python train.py --num_hidden_layers=14 --hidden_size=320 --num_attention_heads=5 --num_key_value_heads=5 --head_dim=64 --intermediate_size=1280 --vocab_size=16384 --hidden_act="gelu" --norm="layernorm" --norm_place="pre" --norm_eps=1e-05 --positions="alibi" --qk_norm=false --attn_scale=0.125 --bias="all" --tie_word_embeddings=true --parallel_block=false --init="normal" --init_std_qkv=0.0273 --init_std_o=0.0273 --init_std_up=0.0273 --init_std_down=0.0137 --optimizer="muon_variant" --learning_rate=0.00161 --lr_mult_o=0.875 --beta1=0.9 --lr_head=0.00906 --warmup_steps=200 --schedule="wsd" --decay_fraction=0.821 --decay_shape="linear" --final_lr_fraction=0.0 --batch_tokens=262144 --max_seq_len=512 --doc_mask=true --train_tokens=1312000000 --max_steps=5005 --dataset="wikipedia_en"
MLP neurons of a small language model. Each row is named by its layer, matrix (up: input weights; down: output weights) and neuron, and shows model dimensions 176-303. Each number is 128 + 32 x the weight over its row's rms, rounded and kept within 0 to 255. Numbers have three digits each.
After each neuron's rows, "fires before" lists the tokens most often just after its 100 highest values on Wikipedia text that the model never trained on; "fires on" lists the tokens most often at its 100 highest values on Wikipedia text that the model never trained on.

L10.up206:187145150105101082154152138124104110075085116155126161119110061140145112149115111073062130126073136167161162139115106134150048082118050127142143111157154120114146152164176179128053188136172166100128151142050062099149134175172087108111087176127132187170109141125142147207152121098186124152101147137136159138136099107156119126135153161148175117116152122131126171064160134119186197163129
L10.down206:062125099072145105077140140137152114129117125162111129166139165129104143126143098127108093117155098103139079091094058129117137218139112147113078169154130145161120137130115120121172104143098122109124105063169151131162117139199162117163146131129120119139139103139119132094097125157155155120162150082147135123108128181111092120140101124126065100163123141121109178064121150152128138140183
fires before: "9", "8", "0"
fires on: "–", " ", "1", "9", "."

L9.up262:110110127157113193140136107180122173169095110133124129115178087146181142092106139173138059125128115181150111163134108120128122101120068157128158088137171102135099178125133093123137140075095143164121181148095171122141152129122108161130148134071113151135153119083191125152180157120114124113170096092117198144072129140155067110165157155100113110054138095160128108155085121067131135153154
L9.down262:113108129124080123186144186133135190081151138142150133121181109177157132157101122125108165164141164166115100112089082119140102165173124064124133168071123130140120148137075171149168159151063168154119142134161073039168159099169112164144156111072139105130154099169096149121129117117147135090155136124120075124147155145113136107107094082085170115093143103174117072186085173127082135157162
fires before: "2", "1", "0", " as", "9", "3"
fires on: " ", "-", ".", " well"

L11.up295:135100156111142168137126103126153138150131122115156130145116076123107126160099136113086119184104143127129142098134171155172083120087114137197162119119151131128101130118086134146160133110158096176127109119170073078122116159161104090103096139151112119126159186148151142142124117118081101197141162176161106138148132156124148124117127163130161079027135130118172143125142148155157107097138
L11.down295:109088121152148095138108106138076114109149127144193098151074139151132125092107152102135083179133097108108151116171102144114163156140140155138119160173151125079159132146135146105070133158112071114118132154148111133120107131136156090069130139101176156145172123116096149194111117097130127108117130144131109105148151060109054161099122127106101120142115177118123135126100142133123117189078
fires before: "2", "1", "6", "7", " "
fires on: " ", "9"

L2.up404:131088154094112123076131064095136136132100082102188175190115170110154144129053137185141184094114215087111140130199134078154119119116148108122117147214185152146119136160157147178138165102121101167042152151095140114156141160157116163118148124086167150109124090123182140045147119094095168133172139182127063126130158183130186169178106077135127166096129087139135078114146161136128171100127
L2.down404:154091151154145083167101124080144168180115116209079121067136112130105101102155088076086088126170079151151177168116124157119096121144117145135091092124068156102099144105125119084160092125161140093186132139072071121110104073105193054146110124193120119094112148104101093172146115126104110096154098120131158128115088090110059099108139122144111114122149126118154145120103107140141159125114
fires before: " |", "–", " |\n"
fires on: "0"

L10.up159:133183131166116124173155131119107212128128128091139121012202166160102078071135195106120129134070096132109180142112154086149153100108079133106206192137185130156075104147125129127076122101098124146182147158120148100173154076129099153168092124147089102081127125122099139144135103136110081105126097153114135116162065118125138117156126173100126147107106108167087154197187185155147112162120
L10.down159:067136108100166145188123188111178099151161120130164120108106067058134117178119121115121110166131132096113097119098088118094107157147172167113117122124118115082144112162153174158079128169175152107064103112129198126110155165142184128198097136080162130106107082082148151119141131095141093059151123150118089074123113179154122206088156088179178133108121161124114112101070183102106159118181
fires before: "0", "1", "2", "3", "5", "4"
fires on: " ", "–", "."

L9.up355:094065155119130101142169141103127133142194106182131171137110083141153160136139117174129111133123107135148183151108141151187083106094134098138106136104163176141106114109185160120134136149133127094168136150090155138090023117135193138102114180170106111179110141114180110064094111131120157164155099115134134127144101130132166134148109138102185139108165082124167108158183181146132156124097
L9.down355:134186147127150096148050157172130098112138069110174146150068123079126207118101114171145119128114092084147155147134148093146094086112119096160110175139155142093129171159111125150118141164126089141096114162143120162101161084158106077147094131173095161147111103135187079167176151147103103132136114199092082125130112140147107134136191131035172111142148071131136169109219124097114119121071
fires before: "1", "2", "6", "9"
fires on: " ", "–", " ("

L10.up963:146160091114145128134151100141124132091169128122116142075090148128128123111153152150148061193088148137157129117108194112183084154084145155107117154107107169111147163137121114139145043166116102173092069113131104094129062101131106155110173153197103114162086111158176130136129127142096145090136055087116147121211142094108181161123119109103095135141128198158068144106092105095005102107102
L10.down963:091131113141109073108168118179153158103142161041126132141130124120147108164137090078146208135153172114161112127110146079065102118114145145101176140123143139181120116099162166139123101107162122055069110154164166041086189129109133097126132108108127149174107089114163086106119091152087121134122172137173130186181081139068131046199101154141151088134123139111141118118144169146166142187155
fires before: "9", "0", "7"
fires on: "9", "1", "2", "8", "5"

L7.up565:098115077195148137157162097088101107126155080120158150164144112168137113147103170090093115121154140135126108118114158138221136175065162073095127114097143182142126139149068091129090143141097139126077110127117155162111181109113093173131108111164099108130149130132177207143144137103092108098115127151086128196158119104132142136148124128085118056120164067098115126178149078156141116136156
L7.down565:137090162126076093122092190084163066150129159165130150036157139124158154097140091178120110128110188124089149159140148119097092118121067152134157150151104103161134142185150132104168159061115127155118159140143155146112068114158197124113101094151162083071111155081065173144126145113137095133158093092123127123080133099108126084097144150153128164173126130145140125112119120125107079170156
fires before: " |", ".", "6", "0", "5"
fires on: "9", "0", "1", "8", "7", "6"

L7.up305:097105113084098097163171117103137154138136123192128143113151080071131129135129214164107148157086158161173148086127115090153139162123084135091100080160064122108122155117158153109083105175143165141160148121093117137137122177087150156094136125146156109141100179157146129169132161212106132109097117087165084127096132096129096158112156107143094123138124142099163130124096163079171168165110
L7.down305:105117115123102150181145185141151128189078169113135152064105052110129196117157161169148110151136152081134158088152097105122156154150192185147199129096134106107149139136108114122103102150120078121145121140107128134162119122132180141153110122191119153118138172130111111120105157165124136150081126122117098112125089064109143112153093121050152083133183110154085055100150203109122158127113
fires before: "4", "6", "5", "3", "7"
fires on: "0", "8", "1", "2", "9", "3"

L9.up1274:170142154077129118127079120161129143149113113095138146122168155113141190131125138134100133164163126109090145133150174126097144136112107196176134118074109164155131108163188157157110143126099099188106122113093070157168063183205169187085159121128145138082099110170117142089136114123121111100126124101157108090175122104144115067131131120065086114138140117103094125074180107144102117153102
L9.down1274:079109156110175159098102104080104075120111128160088132120096124085134064120083101157127087105187099096138160113125126158159132138137147081128157108150115121177127123117131083127135095157153163111139096124154182127088169110108146068157125109168122092144116141034095115184125131161189152071160183190081130084112148116153121104137152120148205094174111161111169173181112128119122122120113
fires before: "|", "-", " |\n"
fires on: " |\n", "\n", "\"", "0", ")\n"

L10.up1214:118146066161131126158093119106123189104072119118176151100126137115144124146154131147162111095162145198182158168126081098138086133129120122145142144140152118098105171136116207131166141106102143136125106137170136134121065149119200203138112121128082049184128141081120084203148089094139136093142100083054167106115120110172140188184129091097217125088069147161161069101149118111176066194152
L10.down1214:192130129119146176173148128081160104109089124140161149119112140163152140110159120152169082215123175175115083180109101121121118096143131135077153100140168081115138156224161103140116090118071143122144085155108086146118194114076147112163185090108151110141129148093135153183184165133178131095137160073140138129176149090084092136173119133150128114131171097144148087119130133112121194067113
fires before: "4", "5", "1", "2"
fires on: ".", " ", "1", "2"

L10.up582:177149080148178079154106128129112087091067096169075212105146108147120101073134150177150114094099099094151114141115154106140059125117116113122134138165136118177149144091086112142180087150151146060145139111085136101125133180131113123176119138158161155140125158104078142178128128135142160183130183116103120137125119102133110055105149143102067124093149144119118085146144125117115132154094
L10.down582:069077152100159097070131060109136111109116148097088107166068035138112148157150150101120160126137145126124127138122128115151126139097136154121178163085144139087098106116066103077116113056097154143054131069103127104111152104069146133127147150129143103116132106157132149128164203143121112196199140162131150102118109158105120131121063144150140164190124130118100126105050043089130097122150
fires before: "9", "8", "W"
fires on: "1", " ", " be", "L"

L9.up761:105040100125145112173191153183131174040099127138142094103111109157134093139114127154137096167146142158151120141132140167094095141113164123126151172128102152102124148147136162171107172160096094084115192135111153074167104125136136163095156107126043118172164098088148136045079082117046096104119119103157090151139096135139104156134097134133140147131153152183156093133199135133161131165125
L9.down761:107144177090143076126116113150090103198110132081152169137152093148154159072145134127116150135173105102118168124152118198108137099080060110182133121101198117165142136084052141182159129103094161120100133136160097135134121127157157153118074155153118146186149145165119106137122152123157126074146081137104091164160125120149186105110144165093095082105059154082056119141127121091136139068145
fires before: "1", "2", "5", "3", "9"
fires on: " ", "–"

L7.up1212:157177148097136114159184105113137142119127151128118146145204153130149115143158141121131174138136145162118058087093074145111158164154105121126074166185107113134161094086099182124148136181151115113132160140144140121161129115079121137124125125156150088172123158137117067138074058124187088074103070178121110057176161101095186154156168113132124069100108096117114114120105143210181125170089
L7.down1212:174082133072120152177094158098104128069175078092120145120135092134154162069140083069168083117131098093132163128136104112114088096162166131132175128134124151152140178164168117164094108061174140112135147115078133177115127138095095161134117113110093092124125081135113129106165169159109199128156161156126147184123113125199100137122131161111106148087178141118105156218160082089126172090144
fires before: "1", "0", "2", "3", "4", "9"
fires on: "0", "9", "8"

L11.up42:150108121082154094090110109096119127145061126138119147142107060067169162100114149175154125123116110171117149119094146161200147112136111165172143147075139184112122159159126209179209109178157123103121147145131123083171131149099099151100090072091098210123142122090153095134087106113072127190146097134117154105117157149118138110114171098159128120153125117155214178116151117115178130132153
L11.down42:168130109158143111103151110050161089088116126166176059142115090125105150170116136155148116092073104104149146182097118073120104156102126193163101144128160141142147088128082122184173134085141097047127116126150122084031080158120107103155159115119137157122118146145118104102132110106064154179150109130148129103119215189130126162092098140134134144115142101105125119131115073151105160166135
fires before: "9", "8", "1"
fires on: "1", " ", "–", "9"

L11.up1164:153135101181084153176131132125209115134123095116164061127149143124163150108131057137098126128092150131120128169132115121103161140132126132143138124045144108158113175127184132143137116109093113122128089126177152155139166156158178055127152172135142166177104043063156105157119137118176135125147059132072109121115156145111140142184147101108078168165054158168136082112035146100176109182115
L11.down1164:130072132115112107098145147108100157109187184132150134135151122095204123127133141128137081171129131078098173108038120077156118133112161158151136156189205083132159141151130154114108193105063170089160119096141110107059123130138129108151130113160167100048113147112118107103126191087107099116065141110107102117138106142165138144126083135023156098113160119135100113103174154087159156187141
fires before: "3", "4", "1", "6", "2", "0"
fires on: "2", ".", "4", "3", " ", "°"

L9.up206:127076123150167173185161126160196057102108106153191111092124103098169076081085102121137143171112119184144096091132172117109114111078095124113143064142169130115141119103137134175091096130129077163166127169086104149187170116131175131086196134106142187154165112094099175113142176111144138103133134173125176090171134118135074197167122114061196074120195090120155086108145177119068154132132
L9.down206:131079138108081117125091059155114132140136150101104155118122169165098153166092181103083106153162157133137167102105146147102158124236121116115096131087186145084097136076096130123118134126114145150167084101128129112167090086140084130228184182151130148094118091140098148148117087118102151130129162177134142144106129067102154139166077126099149209133111159161083126133106144170162176170143
fires before: "1", "2", "3", "4", "0"
fires on: "1", "0", "8", "9", "2", "6"

L10.up1034:127171133150181105141076162091092089117122142139118082145182127107126131142129093120091117140139079096105126163158160132104087116092093140150086088137133148159161214150163092142127158195142066135108109170132102120108106141135112121137126106107098175156148127193131046095108093107067046109111163155123149060152101134118133113177093102156184067171137152104144151148188146115143064111150
L10.down1034:157159098114127094113105141129161136173191177076135139136152164128101108161134137117117152107131090140153154078089114130184056162075142094120219158114175077101142077122134125132140096114130086149166169116122098151158122095108215086180149108109140119100124076112071095184091145138103108150129143092133068102050131183168144128150152106106098141118129148128112129118065079061105096113103
fires before: "2", "1"
fires on: " ", "0"

L10.up701:112106191142193078143121109107173176075114053134170136142119100130107099156135105152113154141125112127108149185101184130124097093113154089176121159191106074112060106132153089192174125156175087109126106080144107093019137121126130138203081106050144111130142114117121141077084065168144086104087146163065113143155127155167162147104147159128175090163143124131158130106114139132115118083121
L10.down701:149109157097155132115087118071100077116150085086107124135126089078179156177108187096149126148152184191167129097141115156144125183127123132134150089098115100047110101168137166175161135113148193188092135130082156214104162099121157129108115129117099124127147107036118115067126165141123093129120073143117150110121136147088097184106115107118094101085131143141123144122102103065167136163146
fires before: "1", "2", " ", "9", "6"
fires on: " ", "1", " December"

L11.up1161:102039077040081107148156113108130132108092090122109202147151057132123127106172125111145138089163155111146121142145151097140119113107140163132141146119076162089068209115078167158148117128139135097120069113113081146062078176124150178149136109154172142141118188198131105118112157103142127199117164127127138140089105095101134086113165128068141086152162135150130171128163081082165173105169
L11.down1161:084100105135076107149173128147162098105131192096098155094127060094086126148091158086142181128082114139137178124089147096131131141121076198109114095127160136102105067054099173171152137117114139128119103127137122122212107198167152083085096147180160103102185158149100098164139127113062106167116114114100094149134134167153135118128167135129086080108119177109139141079076120104145139151166
fires before: "8", "7", "9"
fires on: "1", "9", "0", " ", "4", "3"

L11.up816:104175057117100092185127140094168156093078127108105102140141105137083161070152118097111144160140144114107082123134056057135179112112047164143159141144122172164093238141131085130105140101086113178131111122151113118101135131128100090205094163127081122134174094122140143149126098186138166091125084075069155101151096136147114167148172162134119125130150116131143148125131144118109160124124
L11.down816:083173119110123180120110173077160091124158175089112153206119132111138136080084144107180154117098159155125170164083115162119134127137164144128109174079113124151148156075159143146162073158121207132147134123103114126124159191141109129069154090102157121115105128164143160100188159091172140131151079113127102152109103109183144136129122102155148089052130141136146117098052156171149171050179
fires before: "1", "0", "3", "2", "4"
fires on: " ", "–"

L10.up789:109110103072135096107156077172118113131093132064140123134155118136125111118132037087134150135126130115158088093156153142109119061134158179101114136137114168137068207148138142140154101111097143127177142132100187120142149127094178164155110113148144145138114114167144083143191134089126175174141100137090154110100053158133081118113160115143130131190216228136155134115151084113159148115091
L10.down789:128100110117089136091151143114154118152163124117134219167160131167079148129199143133119159074123161192114138138119109126089166130178083106088123135141172115142122067143127132168132114156179103070074168142131119121091119121092153098088146093076142113128156129131156099154081139150141044154136158103105127113153190150131174128072115149161190155115112103153156146053048134134145143155181
fires before: "9"
fires on: "1", " would", " will"

L10.up30:147181081077108111111110080123130157114148142152143084077128182103122165142107142148136157172081141127087139130157173116092117172109102103149132154088110156162119150150150139082109168161097142128159089127175109134164090135112126120058111136188158106139192075108163113125117110136118121114096170156133092178111168099106137108085172097189107121113110055124181114134151153162166169160154
L10.down30:133128163136125127126174139165128073171145106128099140099112131130131099146107230145143103122161077190216154098123123153119087120069124143078092086140132156117211109152114135102109102131098160126158117155063120091123144151066136121160055117142131157072063148144095149074128124105135068165146155100164139048156157122159130079210130074101136142161154098117105160096125138117144133162098
fires before: " |", ";", ":"
fires on: "0", ")"

L10.up759:112134158145173126164116101089118109164095127074157168112135090095131196146172148180136141102100101155167127042138160116150146138105074142096117129093138150144126130064135166133170167138142147147058121117125083138123152147133111117155142109107077091117120098141084138154102158158127142164053089155111141140186141088195099152143159168126164019151115093025146177176171122077061158112154
L10.down759:123091103175195186147067098091087134104146127171157151163087092190155115128134152125150084147164102127138106174147170157111111085119147171113127130159119149113106141114088155198153133148121078090154114134157214108119100139136131179107077124113170165160106166031096123130183081169129130065170101162138101100127114131155133141156071084115111143153105165180089077117142085119139111170032
fires before: "1", "2", "3", "5", "4"
fires on: " ", " ("

L11.up560:058168129125159089125124126116146173079200171153105158171182175118156160120095066194112112158137122124106113120128148150121107088105134151131121121087202199084166153152158153130137121161095106150192119141107139132123127134153135161136136089145101120106059127154141121103101113069114074154159137161148094101133132149118113139150084124121171147130104098140126124147136054111115165089154
L11.down560:140173132162159088127138132130125128146093128125147074145158150090110089109128120123146169187094108142110096116151192144184039082123061137169164190098119155118197194186151113133182115141167112118108155143132136166037160123129087135174105097134095156105169121121131113109114081115164128119124086186142092091156182139152135136177142099141112113134148130125184129061162164116161152083090
fires before: "1", "0", "2"
fires on: "0", " ", "–"

L7.up839:115124077131169124220180093127157087130124137131137145094132079149130103136101126124119142169146119140093170137193128165153106152077156169051101099141146077061124151103128134114146064141143142104149108126141158104148158103168156108152074144117097149128127068158162136188166106185157158111124097111131087188125107138072139143122113092102130143100154187098134051126174179099138120155114
L7.down839:152124150154094138100134151211153189132115109145091122148076115115148052158128136181116158143105128115166124077092103123169173114093137151241107105135069160145136145192108081149152173150085099111095139147091120088130151098149141166107178165132084161156146162165132114106142139089109128119115071144141124120133118100163113112178083154094169118147106122083075136103116130206111196153120
fires before: "1", "2", "3", "5", "0", "4"
fires on: "0", "1", "9", "2", "8"

L9.up1215:142151182110148144147178121122098116072113086118123174117179145121127100127158152152127127134161123121153173127125136113090123100122110101116113054177183140189135129183100110075111107128089088144112161080090158134178099139116072175163116129119157181112191086082181151147177160174139141089110137150143148041151158114180115178076121109165055135153074117100136066181129164102151092150105
L9.down1215:124125061099121171134107099132110155109093105120153112128124135158084172124099157068116111172166123154142083089140131120058181130145089155114170128113158125104135146075091096100118097156165165120138179160142170144112199169132102182177079128144132084073112142086150097111171097093086095093151162148128052122165117051160140098172113130084118117136109074136116050081094165056154136179101
fires before: "0", "4", "9", "2", "3"
fires on: "0", "1", "2", "3", "6"

L11.up833:058130133174161093081106066139085122130033073143158161169126097141176139139165092115130087138152151154146155147099211102099125084128212153152152127095117112196110099100117142173139162098147156124122087115187134155164161173101149134107135128114116138125161127135115123065163064099061079165059166117168143189054121170119077143158172097136176122123161125121152196170173099109118080134147
L11.down833:148130220136111138090080125115149129170095138126122107087122134137112106108114174103089151085097103146102168157149113167140112114128083094144180141131154115118138131187102108088128125150093106165147123131147126103098100097125161107141145150081145161174130127127145102121159215169088147144168159133093125127171168129190134194145070092163132145108079142123072065171117152083120161196049
fires before: "1", "2", "8", "3", "7", " as"
fires on: " ", " known"

L11.up9:142127083143138104131171152119135127108104109072120136105117090127109111079144094157116143150188186099144132170111135086130150086092145148083134137142123198161120111164115089161115157113209191144144192118145140157080139124108143149116127137135043090155153113132131158141108104131093133129184072157101115072152107087094173117184103107172180202115176156096112144121143142155209171140079
L11.down9:143159149160096127120114147114153094124088135167178090099152135112134104128126102101097154049090142090129152117191089138149088207158147141164119097135096063118146161068168168115130113136080114102144110116119148166105148174137109130085160106136151100158147127142153147157195137148176112204113108143111196185141112137157184095215097106171141126103109166157076097093135126129146150088192
fires before: " "
fires on: ",", " June", " March", " July", " September", " May"

L11.up251:122132167176143139153133178171070125155192177104124081131133138101084122119135113104155141136151151155133159138107135109096078133140175111100127097145132118136135105127170076074059134083104130149130076123112146135180168155139150101172079156093144103167139099108100162140195147191193081000145118127158093106144072102197103152124164157131164122078086141104101076130093125136122133134058
L11.down251:105121134090130152065092080156088078082076076075121173179137174144167163128114153134131130134099159158115087157114122107147156105110150133127145139137138159104144154151138146161158139136153142115085172108168118120095112124157101117148110086177100157075141127196124140085163155154047113193164140132102169114159155115062151156114136115091097167124142133174213146182182101105146080132201
fires before: "4", "3", "8", "1", "7", "5"
fires on: "2", "3", "6", "4", "5", "1"

L9.up557:138095163060129137142123119132084105166123132135128082128159108102167077137140164117099108155088145084143145125106133138133156103107139124085128157121142161151203169119115123121154134145158124148175140139114121098142109079069146170024138119088106143114116100109168102152122064131109142139091110136073140140160128091124125143167126138133162167110146205113155149056133176209118170145118
L9.down557:126125136133139144151138177146156096129112113056160129188113149108117130109088136138102123148143122071114178095136139141137142165186052093143137121126108137124145096099110147132093120123102128116091161167086147141062160209167146106218177126161147141105141196137146172111096152081130104095082153083124092087145116154206144147080124121107136135158094092105136137201130130144123145121096
fires before: " ", " the", " a"
fires on: " In", "In", " named", " in", " of"

L9.up634:145135103108181100200184151098190142160133150116165135126092062126114077104158130139160092067095146110038152107132134113051153130113140141114142123185145095153156086113139166154114104084094095093193135151100119104118174110186114125154117129126150149115167168043177083125094091146126111085174085144138082145129064111132149168075130137136129140142034097120151157107164168156140097151123
L9.down634:115096164060149233149105103098156122109096125162138173125173184149184159158112096170143140103120163044154116111146106102142095156162173093130125155069122090109119197127141173121177169164122072186074111156133157152144111165132131062107101136124130162118141087192123150117173116081103151164135115083112094108132123118120139106166147161150100122110106148068124139093153122124163163142067
fires before: "6", "1", "9", "2", "4", "5"
fires on: " ", "1", "6", " ("

L11.up520:146141076117096113130135151155117156164114148114087138131186142091140170098117135209163116112126149144163115106108139049119178132126143171112139102155136118085155130112148157170150128162082139092104085089121174064150072150086094151103094124140124160179130165122161101088119155078153141103185123146127091007123106126158149084134168143109080164148072141166091128137099175101174148112154
L11.down520:130135170139109139144095112087138121121144121064141091117119157096080122153128109053107147148132087117150096162127109159079121051167168132076131135109111120081124077150139144139046115158157148139109165082144134150109142133152093108141129083182197159137181124122170148114120125144131097113090101103146123172161137192158120127103177129148074144130151145112126110088146124079144125159123
fires before: "0", " |\n", "1", " |"
fires on: "0", "2", "3", "8", "4"

L9.up138:050116188066100096093149144077185140081135162113115139086137144161206075107097168218137101109134101179148146141146152137143062134122162152182184134121116135104108120136170152142136132152136171155093074085128070101165129143104151134135131117097116139127070131148118044166045142127146136137113119135185122174075083149103120120084132088148138112118157180179079131135132152050057134148148
L9.down138:079136122079132147127139145138112146100057124188161197161104131103126131154102044117161146185119141095088081115134087090097079073120172143096084196105190109212115139178088110112140092126130144118074104143139110154121136177149058117143116148157125194159089154148144173083144084156088154119143110148116221122160146065102092116139125133120135144173179060085176109145121189151183114187116
fires before: "9", "8", "7", "ars", "3"
fires on: "1", "9", ".", "8", "0", "-p"

L10.up506:099172089108154072141108085139136150171204103105125101174201095154159136094070134110104130180132125145136105163113095141169116082103111126089184147129156170190162158128081120162123143122155172123142131130212103149122143124132125121147139121081119169119172103105170128119112105146054133091098100134122101161122160106114151066153129087169156137163109126157068131133102146122128185189063
L10.down506:097093167143134147099125133112103076068115143150085155148167142126183105154125135169099177173102081115125130088165134165130147141124139131131104141118194095132146112159113185110149143055079132119126134106080101080130163112110133061137092141166111111142101075103144099136120166126143110186146143124119171119138041090069097151136130139194110133125118122119122162139131058146098133151138
fires before: "1", "2", "9", "0"
fires on: " ", "–", "0", "1"

L11.up173:130161111166102087128130138139169052109071172065112071152160099117145116140170107207131131107144143144127149107134106087122129070101089171136145169095150148143160110202102129134159061152115116086102088111123071127097130173101171098131167135122178182149163133122098075082119137112148113102125098140153107109157097141131161077131195142053178142089075115096146109131163120117117143119096
L11.down173:116113092159121135128147169091128145138153104124096126108122140109114109125098136091084111156100139145180108157121142123127114148085118116182123115146176139170073068183081179156120105143115149150162104091114186192138122106138102168210107141120151130130136136175118129134166157125111158136115127123105171139071139110112137150139035160135098136156165137117094128112104172080078137173124
fires before: "5", "4", "1", "3", "6", "7"
fires on: " ", "1", "4", "2", "."

L2.up948:146063071159136080153149119141086147085063155083163105120151108181152100115110165157108068119096109157131081138107122144103210169183143101152150113172131141139088159125079094140152132139147208169092140122102158053164133161142153079121123133154102156131124101178163128146068111135128123145103159112120137098117087184158172094126158141119112117138113138146080191113134140111168103144102
L2.down948:112152169116097156154164159053110122162149118153111149101097158094112104123162101079179202134141152093110153107119119142107082104087112160173161124129161099069167112103190169105113183054144093079155123119140096139096120124147076139159128120115138125119157135084103191157199140083167100090106120135147132172146186112122126163095155088148147117100128135115187142133139140128068175166141
fires before: " "
fires on: " March", " January", " July", " February"

L11.up1170:144154157124184174176134141175052181066135129137104142122125080129186131121117145201137092129113154163169153155154051120071115100116141101142139150119103102157130129121154194158183203126103181098152086085077168087120129180147138131171150153109099069160118102097105195141103168114127129100134096154085158137113142127151096135155090158119132094180118168161067118130172147067121171161102
L11.down1170:103139143102222120121122156111153172111150116092145113188119037063127178089130168125114142116122105191182094090140066164117155136117082140136117172113149093138141097132089193166170131153134138144117128150144155102166148152141129197145122087147119105110103143118106093057109201144124192090173115174138112148133118145103132177205136137106100096141148166143151171139135122088143152182047
fires before: "1", "2", "3", "4", "5", "9"
fires on: " ", ".", "–"

L7.up101:104126235096094126123169113142113103135135125100112217142172177144194198154140111154097105122138197109089115129075123066111122173079101062091102099170103130128137145086169145160178069150155135134139120096122164087164114113155120112199088138144104095128125121115114117124063126055156122075156124100072175099102104183116153110107073110133088105099116111063085126146131133138144145131139
L7.down101:090129039129142081079089137163154081155099110129123131160134111086077154128161148139140093156117104100144089094156088172083116136141144174135135132171133110188112118151133109150056151138121153064138160103150138179081129140139109120085123106103163178141121129184137098165177053134100087157136122172136070115130152139093138134149190133107188111159155144162043090095145171134135164116120
fires before: "0", "2", "9"
fires on: "2", " ", "0", " Premier", "1", " Institut"

L9.up803:113139150141125094158110064101108144097119082158112075111151135202136162147132151120067085072077165127125135115170130163067160128085188141162149191142122132119151088081079156102162141174123141144177182162156103135160134159137122119129105134130120124066147128140139150146112090127137099131165136141077033111089108141114158191154135125149083048104103128129185084159175107121073144159189
L9.down803:146119086161058129074139150137114105163129128154157212084096066163168154124158149154181160154128092106146143162145059136160113145104153138088117092125090085098107144150235133111130139098101085135161137089082133087147130107129123135101140109158167163141163146102067128095103140131108151135075099138157196130126166132111089122107084160087095101145158101113142168055111135115104073143049
fires before: " |", "1", ";", "2", "0"
fires on: "0", "1", "2", "8", "9", " "